Part of a small language model's weights.
Architecture: RMSNorm before each block, rotary positions, untied embeddings.
MLP neurons of a small language model. Each row is named by its layer, matrix (gate and up: input weights) and neuron, and shows model dimensions 256-351. Each number is 128 + 24 x the weight over its row's rms, rounded and kept within 0 to 255. A neuron's up and down rows have the sign that makes its largest values positive.
A block is one neuron, or neurons of one layer that tend to fire together. After each block is what it responds to, as a language model described it from the Wikipedia text at the highest values.

L4.gate660 [132 155 140 155 139 102  72 149 127 111 166 124 100 151 146 133 129 109 114 119 157 144 131 122 160 139 158 127 144 130 110 142 101 115 143 136 109  99 156 147 147 178 133 190 100 133 104 106 127 109 126 123 107 155 162  98 101  88 126  92 124 140 108 126 133 118 181 156 124 141  82 141 110 112 114 146 129 106 169  97 120 175 133 113 117 155 176 106 113 159 148 131 151 126 119 130]
L4.up660 [123 122 105 112 179 146 134 134 174 101 147 118  83 132 160 139 135 125 150 108 105 148 155 109 127 127 150 164 169 106 143 110 173 134 118 102 149 126 112 127 146 132 102 120 145 140 140 127 137 112 126 126 123 132 147 100 132 117 143 149  78 115 127 128 158 126 162 106  85 110 148 108 127 113 130 106 108 136 126 138 150 145 100  74 120  96 140 102 146 137 105 138 137 101 127 107]
L4.gate1130 [130 142 120 149 121 121  99  69 104 118 172 118 121 156 122 151  98 143 124 111 152 146 137 103 121 110 142 111 114 113 123 130 137 161 153 128 112  97 130 155 121 148 126 110 133 140 161 127 118 113  87 122 116 108 160 136 116 112 113 117 137 127  96 106 134  89 155 121 145 112 108  99 126 140 138 164  97 131 140  93 129 145 149 106 114 120  97  93 116 148 121 122 117 178 152 112]
L4.up1130 [133 173 115 107 158 129 117 110 152  78 173 155 155 103 120 147  78 142 113 157 112  90 151 160 164 119 154 101 176 126 162 113  92 129 191 110 146 102 140 156 130 148 123 139 137 131 165 136 112 106 163 138 111 106 169 139 106 110 134 147 148 115 133 129 165 147 161 135  97  72 154 141  94 149 117 125 107 139 125 106 109 154 121 114 115  80 157 148 149 117 124 140 113 140 138 130]
L4.gate1202 [141 153 131 106 104 125 141 136 113 101 148 141 148 123  77 125 161 169  96 133 146 142 165 123 146 137  81 112 169  74 113  94 146 148 132 143 142 117 154 145 100 140 175 131 141  81 100 115 140 112 111 143 125 117 108 115 128 131 104 163 163 158 131  96 127 111 151 126 108 117 101 147 115  89 135 113 124 116  92 121 113 135 129 146 137  96 107 104 113 168 123 109 165 116 113 131]
L4.up1202 [113 114 115 117 101 126 138 135 131 104 119 128 147 146 123  90 151  99  94 133 118 180 132 103 169 141 110 127 150 115 121 103 187 112 124 123  98 112 168 127 105 124 158 131 131 134 114 117 163 135 127 143 150 144 121 106 114 128 130 161 112 185 176 122 123  81  97 108 109 111 115 145 109 139 138 134 156 132 118 145 115 121 116 189 103  78 125 106  83 151  99  91 121  89 132 116]
L4.gate1212 [122 168 119  97 151  89 151 108 102  75 180 124 104 117 147 116 149 166 140 140 137 164 123 123 103 137 111  98 125 108 134 123 138 141 161 101 139 124  65 116 142 112 146 116  96 113  90 113  89 132 151 123 132 152 163 127 123 108 120 112 141 113 110 114 134 121 126 177 109 122  54 102 106 175 151 129 119 115 111 106 109 163 121 158 174 107 115 111 123 164 146 162 117 116 140 133]
L4.up1212 [121 168 112 131 133 129 172 114  87  99 114 137 114 149 111 122 134 147 126 118 107 117 111 105 109 106 143 108 142 110 153 129  74 119 110 118 155 109  70 129 141 138 146 105 106 134 117 115 105 154 128 129 122 113 116 101 131 148 102 130 116 150 151 132 141 130 136 122 111  69  98 158 143 143 109 137 106 129 110 127 118 118 138 153 120  95 116 142 156 138 132 158  98 138 100 106]
Responds to: Encyclopedic stub descriptions. Ordinary mid-sentence tokens in short descriptive Wikipedia stubs, mostly species articles (yellowish, It is found, species of tree), also places and buildings.

L5.gate143 [103 121 121 133 133 138 120 101 142 187 127 121  82 105 121 142 107 160 130 138 137 118 161 115 121  93 143 138 139 135  90 143  94 104 193 160 161 133 124  93 113 157 183 112 108  98 105 138 123 117 148  90 119 129 152  87 127 147 136  90 148 155 105  80 151 126 151 146 141  89 142 149 148 132 152 160 135 153 149 137 121  79 140 149 163 145 131 128 131 128 155 128 113 155 138 151]
L5.up143 [127 108 124 128 134 143 118 127 120 127 142 142  87 112  95 111 124 104 131 127  66 112  95 146 144  87 136 160 124 133  75  99  97 112 132 137 136 167  98 128 101  85 153 119 135 129 117 125 153 154 129 104 162 128 118 138 135 142 104 112 179 145 134 151 116 169 114  98 124 119 148  94 155 145 106 129 105 124 156 124 114 141 134 176 151 111  99 143 132 109 133 151 127 141 122 140]
L5.gate188 [112 174 138 156 128 150 123 132 103 148 119 174 122 113 139 140 115  84 142 120 134 145 107 147 126  60 158 106 132 153 117 126 120 130 133 118 132 135  76 144 127 124 125  59 167 126 139 144 127 139  96 126 135 100 162 128 118 155 125 133 128 159 108 177 148 134 123 133 145 106  81 109 123 122 159  96 147 123 135 109 123 157  53 107 195 118 139 114 136 158 142 132 151 107 103 141]
L5.up188 [142 140 203 115 111 117 152 156  92 156 131 140 121  99  95 120 168 100 108 132 134 118 126 128 130  99 126 123  74 142  87  87 117 116 122 136 160 138 129 166 135 135 114 105 116 118 155 134 117 108 128 155 102  83 112 197 149 192 108 147 196 143 156 126 110 131 104 109  97 155 113 137 137 144 178 111 109  91  85 101 127 108  80 113  88 141 131 124 158 108 132 128 141 159 106 153]
L5.gate318 [ 92 198 144 130 139 127 120 110 137 179 145 141 137  86 136 133  77 115 120 144 140 149 150 115 185  74 145 108 139 127 151 125 145  80 136 150 123 147 137 119 137 116 214 124 164 109 125  93 142 143  82 115 137 142 127 102 142 157  83 158 111 126 127 131 132 103 165 124 135  97 122 125 126 100 160 135 138 118 140 132 106 135 137 128 149 112 123 120 113 131 144  84 111 167 113 148]
L5.up318 [136 148 116 147 125 142 138 172 137 138 121 105 168 193 140 149 138 122  95 131 112  86 140 154 127 141 121  85 124 132 121 138 128 166 131 150 125 118 137 132 135 138 133 137 133 129 117 130 112 125 155 156 117 136  82 154 107 129 143 140 122 156 138 117 111 105 119  93 135  94  96 110 129 141 152 178 137  96 106 124 166 125 120 127 179 103 216 108 125 153 161 101 120 129 117 160]
L5.gate400 [113 117 125 152 118 132 162 167 150 143 167  82 110 109 134 141 103  90 141  99 136 135 139 166 127 130 141 103 142 150 126 156 111 169  60  71  97 162 117 102 105 120 100 125 181 156 108 126 131 108 110 142  86 119 125 101 120 150 153 125 140 120 124 137 149 120  97 108  73 137 107 107 139 108  95 144 106 106 135 131 191 113 136  99 130 120 154 149 125 119 155 131 142 117 139 142]
L5.up400 [ 98 137  99 113 110 143 157 156 128 123 170 125 131  67 113 137 113 124 113 117 198  84 158 133 127 139 147 122 167 121  83 145 108 121 114 109  79 121 155 120  99 133 126 122 122 135 116 126 100 110 117 118 109 146 135 138 107 166 128 134 131 157 105  70 163 129 131 130 163 173 140 154 127  97 186 147 122 107 166 109  98  92  81  87 187 138 134 153 120  68 117  50 134 132 115 111]
L5.gate911 [123 149 125 167 156 145  76 113 140  99 131  67 137 136  90 129 170  82 108 110 132  89 144 121 101  90 135 160 118 155  96 137 100 112 102 138 112  88 161 140 188 136 157 127 146 129 106  86 134 122 145 151 165 132  85 129 110 152 146 101 115 152 131 115 124 122 148 138 129 133  80 136 146 111 161 135 121 120 160 119 127 198 132 126 135  75  77 138 130 147 151 130 148 115 151 128]
L5.up911 [143 158 183 131 116 119 146 154 108 131 133 125 113 125 129 108 100 113 118 109 146 111 113 122 129 123 132 127 125 111  89 126  95 127 122 147 129  99 112 135 134 136 104 145 117 159  99 114 147 117 175 150 119 100  64  87 147 110 123 106 100 102 151  92 117 149 141  98 125 123 122 159 163 136 165 119 140 133 112  86 158 105  68 120 143 142  90 122 115 114 148 166 135 138 129 128]
L5.gate1246 [ 97 117 102 144 114 130 119 118 136 159 150 143 122  92 134 123 117 117 137 106  88 112 178 138 138 134 140 117 126 135 142 122 168 117 113 136 151  99 106 151 156 163 158 114 127 107  89  68 152 110  99 117  89 106 105 102  99 154 209 146 130  97 118 104 164 127 169 155 116 124 121 138 115 112 130 170 121 111 132 120 107 130 131 106 130 150 133 117 136 160 170 144 153 150  90 114]
L5.up1246 [169 146 104 134  96 146 139 161 152  89 152  96 107 110 188 125 141 150 171 151 109 145 162 117 142 156 124 125  82 189 123 108 107 101  95 110 138 131 164 103  99 153 146 111 134 136 150 130 155 129 131 124 140 132 142 128 151 125  85  99 150  90 146 119 107  69 162 184 118 117  89 173 103 126 149 116 103 135 136 119 114 113 122 113 121 113 158 108 112 155 161 115 147 170 114 122]
L5.gate1346 [ 83 132 142 177 106 119 110 100  92  98 128 157 120  73 132 134 111  98 129 132 107  99 156 163 119 125 136 133 128 129 157 145 103  82 130 151 147 121 150 114 130 165 172 105 166 163 123 121 101 151 121 127  93 124 110 109 124 146 108 102 142 113 159 103 153 156 107 144 134 117  60 140 128 120  70 105 143 148 138 126 136 141 125 155 178 169 121 146 142 140 126 141 137 167 147 146]
L5.up1346 [106 103 116 146 154 130 115  84 149 138 135 117 117  76 128  94 101 131 127 115  86 113 151 141 151  75 122 171 160 125 135 124 165 100 174 128 123 105 134 130  93  96 174 140 199 115 130  95 125  71  54  93 141 148 151 140 141 118 136  79 120 171 148 124 145 116 124 138 157 101 125 115 146 129 129  95  75 133 150 137 126 128 126 127 131 162 142 110 124 145 125  51 149 119 113  98]
L5.gate1382 [160 151 121 151 147 140 148 107 124 138 116 132  85 122 151 132  97 130  92 109 162 144 143 180 102  99 174 175  97 128 129 167 109  99 126 159 152 159 154 125 168 167 139 148 161 174 118  77 121 120 151 105 131  94 144  81  98 151 143 121  76 106 126  77 111  99 112 124 131 111 148 106  97 104 132 123 135 119 128  68 126 102 122 119 154 122 137 113 168 172 132  89 123 175  83 146]
L5.up1382 [100 131 111 161 139 127 136  93 139 140 130 118  78 128 155 124  88 122 113 148 161 142 170 112 135 125 103 131  91 127 121 124 166 114 123 158  87 143 150 112 146 184 101 126 143 185  84 130 152 115 159 158 123 126 117 149 136 114 128 146 149  93 119 120 132 153 108 110 100 161 121 143 132 101 125 127 138 127  88 111 139  81 103 121 148 142 120 135 158 103  92 149 145 144 137 138]
Responds to: Sentence-initial subject nouns. Final token of a head noun right after the, The or a possessive, opening a subject phrase before of/was/is, e.g. song, game, controversy.

L4.gate357 [ 83 148 120 144 131 101 122 149 121 104 141  94 104  96 158 113 168 160 150 123 106 106 134 131 124 116 110 116 166 133 122 135 147 107  63 118 114 110  91 146 125 115 118 116 104 140 141  96  70 123 140 125 164 137 104 119  90 164 170 123 134 110  79 137 140 132 122 112 114 113  80 157 137  95 122 140 103 105 162 100 147 185 112  96 139 132 134 170 136 108 133 127 125 121 109 124]
L4.up357 [119  96 107 121  67 137 117 156 132 108 181  88 133 124 129 134 149 132 115 124 100 150 112 122 138  99 147 107 147 162 154 111 109 123 101 126 150 192 110 127 129 118 131 102 121 137 124 143 117 153 129 134 120 137  86 128 115 116 101 118 153 143  91 142 115 153 136 100  54 118 140  87 121 156 127 119 107 124 107 118 137 186 134 143 147 107 103 126 166 141 135  99 127 118 137 117]
L4.gate669 [ 89 118 122 123  94  95 134 133 111 146 118 163 135 157 156 159 107 141 105 101 124 112 118 130 135 180 141 112 113 152 136 136 114  52  96 131 102 132 122 116 120 118 122 116 115 122 139 153  86 117  88 118 139 105  98  96 137 144 108 113  96 128 125 130 151 165 126  93 125 145 110 116 133 119 109 103 147 102 154 115 129 134 160 153 120 146 151 112 136 157 121 100 158 138 126 135]
L4.up669 [129  96 136 114 125 124  65 162 170 114 105 150 147 122 113 133 142 151 105 120 110 130 104 158 148 115 127 142 124 194 133 138  90  95  80 171 133 110 145 132 117 131 107 104 128 114 145 101 111 137 163 122 163 139 178 119 144 140 142 147 152 108 126 130  92 146 132 159 125 119 117 108 124 133 131 144 128 124 154  68 122 142 102 125 139 141  99 147 126 119 128 129 141 100 115  80]
L4.gate923 [128 118 127 167 112 131 133 181 111 113 130 113 118 151 121 120 150 123 133 108 122 125 100  92 111 162 144 110 152 122 106 135 121 132 124 114 153 159 142 103 126  89 145 138 134  96 129 111  99 145  87 132 140 111 123 115  99  80 101 113 144 142 131 168 132 120 132 113 118 112 108 135 148 128 144  83 117 120 125 112 175 150 124  75 142 173 153 163 122 135 152 111 118 143 144 134]
L4.up923 [103 124 174 129 112 123 166 130 130 126 131 122  98 145 146 110 144  93 126  86 133 137 126  93 108 101 154 162 113 126 125 136  77 137 101 153 165 153  72 110  71 102 126 123 158 149 146 197  99 114  95 120 114 140  93 130 123  90  83 105 149 127 124 141 116 101 149  45 120 113 115 139 132 132 108 188  96 108 143 129 117 141 133 103 161 145 146 132 124 118 116 102 116 123 148 145]
L4.gate1018 [130 137 153 163 127 147 144 194 117 116 159 131 157 107 128 139  84 113 133 111 122 124  90 171 160 157 141 137 112 103 138 118 132 100 116  99 117 110 127 131 124 169 109  88 121 159 118 104 144 132 103  91 175 119 114 158 123 128 153  92 114 117  92 137 130  74 153 139 137 164  86 162 144  82 124  95 101 103 132  90 109 145 124 153 143 129 119 121 152 144 143  90 159 131 129 130]
L4.up1018 [156 112 182 110 148 172 114 160 119 136 107 153  87 110 156 145 155  78 164 126 133 116 128  94 124 110 116 146 124 152 139 147 122  57 120 119 133 172 124 171 154 157  84  90 108 153 136 111 132 134 100  71 130 156  89 155 137 156 140 146 157 105  90 136 145 118 138 122 163 124 124 152 142 126  97 113 110 132 107 127 111 124 156  90 142  92 115 146 192 183 112 107 190 134 108 125]
Responds to: Written-work nouns. Nouns naming books or written/media works, often after a/the or mid-word, e.g. book, poems, series, inscription, interview, film.

L5.gate207 [182  80 148  78 179 119 144 159 152 137 154 124  77 126 109  80 146 126 125 100 112 164 134 115 149  93 157 135  74  80 110  88 108 127 123  99 132 153 118 104 124 135 138 113 124 125 156 158  73 125 100 144 123 129 146 125 121 164  98  80 124 145 135 119 122 149 121 146 146 104 112 104 146 126 156 117 157 121  83 120 159 181 130 108 147 150 147 111 169 154 103 146  96 131 113 121]
L5.up207 [165 119 176  92 131 141 137 152 105 151 169  84 137 143 124 112 142 113 139 132 141 135 106  88 110  98 140 116 135  92  80 141 101 129 155  96 127 116 136 150 127  94 135 123 143  80 101 127  65 110 113  84 133 107 169 131 136 156 143 110 121 137 128 139 123 112 113 155 105 134 126 111 136 128 141 128 148 111 131 134 125 147 122 153 142 142 121 157 144 161 104 139  70 129 137 143]
L5.gate348 [141 184 140 125 160  81 144 157 123  99 120 109 110  95 141 170 107 131 145 112 139 102 116 161 132 100 152 140 105 119 144 131 149 137 165 100 124 142 111 116 102 164 133 154 144 123 154 126 136 136 116  81 141 107 106 168 115 126 134  91 120 158 115 116  94 106 142 116  98  92 128 123 139 105 112 165 114 119  97 161 142 166  61 133 174 133 169  56 140 151 166 172 108 148 118 122]
L5.up348 [121  88  99  97 117 118 154 131 143 127 136 100 116 100 128 114 137 143 166 151  97 110 150 122 115 147 166 142 149 121 131 154 142 126 136  76 104 125 136 119 121 171 130  95 143 126 155 163 148 129  88 107  74 129 120 128 156 105 117 121 124 127 133 151 109 126 122 120 117  91 139  96 108 122 128 168 103 155 134 140 121 112 113 148 128  72 156 128 101 105 119 116 167 115 137 115]
L5.gate499 [148 147 148 112 156 140 116 119 100 108 144 122 137 106 164 112 107 122  60 111 141 118 116 168 118 161 131 124 123  74  92 125 118 173 105 131 150 120 121 148 178 136 132 143 152 146 118  91 121 151 136 121 138  94 161 126  92  97 147 129 129 163 159 108 130 117 146 112 139  90 131 166 154 121  88  81 105  97 159 161 108 139 159 152 121 150 108 150 106 109 124 113 110 153 121 134]
L5.up499 [123 175 153 132 175 123 125 161 125 168 124 150 103 111 176 149 129 105 126 124 119 154 138 100 137 128 163 125  97  69 140 129 124 156 165 128  98 133 163 150 124 110 126 126 106 138 109 115  92 103  99  99 138 106 199  94 131 117 138 111 106 127 163 104 131 133 155  74 141  88 117 104 151 125 115  97  74 113 178 158 142 143 154 148 163 127 138 160 140 158 121 134 147 124 138  86]
L5.gate920 [130 163 148  78 150 124 125 112 152  95 133 140 135 134 120 172  86 127 147  87 149 111 133 169 138 126 107 139  98 101  80 131 137 104 137 151 110 114 192 101 155 133 150  91  99 128 120 144 111 107 135  96 157 113 140 132 121 138 147  97 142 105 132 128 119 105 173 149 158 155 126 174 172 127 126 112 131 126 124 126 142 153 120 141 123 146 153 136 114 137 130 126 152 138 152 125]
L5.up920 [ 75 125 140 140 187 123 128 166 128  86  89  95 112 115 112 148 129 142 136 147  98  82 100 156 153 142 120 170 131 121 128 155 112 135 162 131 141 141 126 155 101 101 166 102 129 117 174 174 134 150 143 100 151 112 145 118 192 118  85 142 154 111 168 163  91 144 128 126 158 127 130 153 134 118 114 120 116 161 140  93 110 136 101 148 150 157 149 121 148 130 135 151 160 183 121 135]
L5.gate1311 [125 142  99  85 151 112 139 158 168 118 104 121 135 133 103 120 120 102 142 128 112 145 153 168 117 127 136 118 145 115 122 125  87 132 127 132 141 100 170 120 111 151 113 109 124 109 122 122 112 125 151  82 138 134 140 111 121 120 108 101 125 154  89 125 112  82 160 140 188 155 122 139 123 125  89 101  83 100 104 132 115 188 130 133 133 122 147 135 138 152 174 124 123 139  98 161]
L5.up1311 [146 156 146 159 154 110 139  87 143  97  99 100 144 119  96 143 101 139 137  98 142 157 182 126 127 120 122 115 162 120 148 123 124 145 182 141 132  95 118 146 147 101 171  90 149 136 195 104 124 127 137  94 155 125 120 143 112 138 139 163 131 125  79 126 116 121 116 147 109 115 136 149 111 173  78 120 161 110  87 119 105 153  83 164 153 141 131 125 186 125 134 158 122 103 100  53]
L5.gate1380 [147 107 120 142 114  97 157 115 134 131 123 112 123 129 137 112 151 150 110 112 150 141 178 114 143 100 115 137 128 124 125 156 153 100 125 122 105 120 145 136 103 145  94 117 124 129 114 132 109 139 153 142 112  99 147 118 124 123 118  86 144 136 123 151  94 113 142 139 139 158  96 131 136 126  90 116 124  79 132 103 129 137 101  95 163 146 125 178 155 162 142  96 104 119 135 154]
L5.up1380 [100 152 142 141 149 131 113 120 111  80 149 137 103 128 139 110 102 144 124 136 101 160 165  98  92 118 126  87 146 106 104 130  93 122 143 101 107 130 132 159 120 119 114 134 139 135 101 111 137 148 209 118 134 150 144 120 139 150 106 126  97 108 142 113 145 151 155 129 126 103 109  82 162 123 105 128 127 149  95  77 124 148 157 130 116  90 122 141 115 131 131 167 124 165 134 102]
L5.gate1384 [127 143 153 147 146 129 134 127 143 126 128 133 170 139 125 128 163 133 113 105 136 138 132 141 131 144 138 102 118 108  80 130  87 143 180 145 131  83 178 183 133 146 163  96 145  98 122 119 139 115 102  97 144 151 117 132 111 154 118 134 117 200 135  87 133 121 181 128 134 125 151 164 111  90 128 116 116  96 130 108 137 110 158 125 137 107 125 136 168 138 193 125 152 155 134 100]
L5.up1384 [122 138 128 164 134 126 148 111 127 110 168 128 178 117 107 150 144 160 106 132 115 148 141 140 136 157 142 108 150 127 144 106 106 204 179  79 125  90 124 165  85 116 145 129  96 122 174 148 169 137 151 132 100 120 149 132 137 138  96 115 131 141 126 141  99 157 137 118 178 129 117 150 138  37 100  95 114 111 185 100 128 112  94 117 146 126 117 141 132 128 112 120 137 150 166 117]
L5.gate1444 [108 155 133 142 175 119 105 120 156 104  99 128 129 171 152 167 127  85 131 154  95 127 111 124 118 130 118 109 145  91 125  98 120 149 140 119 130 131 119 176 102 129 168  90  78 140 166 127 116 146 131  80 136  73 183 160 122 144 124 100 127 130 140  96 120 127 181 127 136 108 144 120 168 114 118 135  86 149  78  80 168 142 114 138 117  98 156 128 119 146 128 161 115 112 110  99]
L5.up1444 [133 100 129  80 116  93 150 115 133 104 178 111 106 139 156 141 122 136 150 129 136 146 158 146 146 167 165  85 164 108 145 113 138 142  99 118  87  85 145 151 115 149 143 127 156 129 181 114 158 139 111 157 156 124  75 192 107 143 179 120 146 171 137 143 135 103  90 117 144  63 109 176 112 142  85 110 141 103 119 141 124 143 124 144 123 118  97 150 132 136 115 103 147 112 122 127]
Responds to: Descriptive copulas and fragments. Verbs is/are/was right after a subject or "There" in physical descriptions (leaves are, There is), plus colour -ish, "at", and mid-word pieces like e-at, b-rick.

L3.gate1045 [136 129 126 141 174 153 153  62 120 105 149  80 107 147 118 123  86 132 124 152 162 100 100 130 129 137 146 123 142 151 129 130 150  98 128 154  99 170 132 167 135 140 168 131 157 127 183 116 122 121 115 130 128 114 127 131 118 124 130 134 174 126  94 140 139  87 174 126 114 114 121 103 137  85 108 146 141 148  96 114 169 168 133 107 131 146 149 122 142 122 136 156 136 125 131 143]
L3.up1045 [131 165 144  98 113 142  86 148 130 113 129 162 123 113 114 123 132 139 122 116  98 135 130 131 137 136 147 151 137 134 129 120 118 129 110 124 100 158 124 148 138 161 118 129 126 126 143 136 118 110  99 143 131 102 202 129 107  99 140 110  97 120 123 135  91 136 133 189  83 131 109 114 153 119 109 167 130 105 115 112 159 120  89 125 127 121 122 118 131 104 122 130 103 127 122  94]
L3.gate1243 [ 83 168 146 128 168 138 103 127 115 142 131 138 156 144 158 196 129 144 101 119 131 120 131 158  60 132 150 108 141 117 128 124 137 107 120  95 129 140 130 127 137 143 116 108 141 127 140  73 119 155 103  88 127 134 136  75 116 131 136 113 154 115 105 146 124 122 117 120 100 104 162 142 146 127 132 117 114 109 130 130 130 147 160 128 110  86 118 104 123 103 146 127 123 122 108 140]
L3.up1243 [101 178 161 143 140 135 137 125 133 130 136 129 137 123 126 170 109 150 110 151 116 131 122 132 114 141 167 104 129 151 137 146  94 118 124 113 122 106 109 121 105 133 135 115 107 120 113 130 170 173 125 137 109 110 150 131 160  91 138 130 177 105 127 159  87 139 147 164 136 141 131 158 119 106 119 131 114 145 124 133 135 159 173 109 150 105 114 117 120 140 135 140 148 140 143 149]
Responds to: Size and degree adjectives. Descriptive adjectives of size, extent or degree, often after a/the, such as broad, wide, large, thick, full, strong; also scattered word-piece endings.

L3.gate296 [ 87 158 107  98 131 152  77 125 134 107 112 117 122  73 137  82 109 112 153 135 165 129 121 126 123  86 119 121 102 127 116 110 136 119 106 179 119 152  91 106 144 150 108 132 127 138  98 115 110 114  83 131  77 127  76 111 104 150 151 141 124 166 116 136 139 139 108 115  91 121 132 161  93  78 116 120 147 170 168 134 150 151 123 100 158  70 125 122 132 149 136  97 128 149 127 100]
L3.up296 [126 105 130 113 109 119 103 134 116 114  94 117 132  99 119  97 101  58 136 111 181 156 138 130 177 105 120 171 119 131 116 134 128 161 116 142 146 141 140  94 149 128 155 114 149 136  99 115  80 151 105 136 101 115 130 170 107 137 105 104 159 122 119  96 105 125  77 137  95 130 116 130 119  77 140 134 153 111 150 126 104 166 146 130 137 126 115 127 141 147 133 102 110 141 120 123]
L3.gate439 [ 69  95 124 129 123 123 138 128 109 133 147 153 133  94 117 168 129  85 117 129 107 163 135 152 105 114 134 149 140 171 115 102 138  99 117 146 117  99  92 119 135 110 121 113 120 112 141 107 138  99  77 165 153 100  81 137 122 113 108 128 119 138  94 110 164 108 113 148  97  89 124 140 121 111 141  94 125  93  87 107 135 187 138 143 126 140  69 116 120 134 168 142  91 193  94 148]
L3.up439 [144 139 130 108 122 133  92 173  83 118 137 128 155 112 114 151 120 151 142 110 141 130 181 119 180  95 123 117 102 151 128 117 103 140 126 170 119  94 117 135 108 128 162 155  88 140 122 131 137  93 152 127 121 152 108 103 106 120 114 180 160 109 117 151 102 130 162 168 126 164  91 118  81 111 135 195 103 107 161 141 109 120 140 109 163  93 145 132 170 106 109 120 157 161 117 108]
Responds to: Nominalizing noun suffixes. Final suffix pieces that complete abstract nouns split into word pieces, such as negoti-ations, withdraw-al, recover-y, accomplish-ment, usually followed by of or a comma.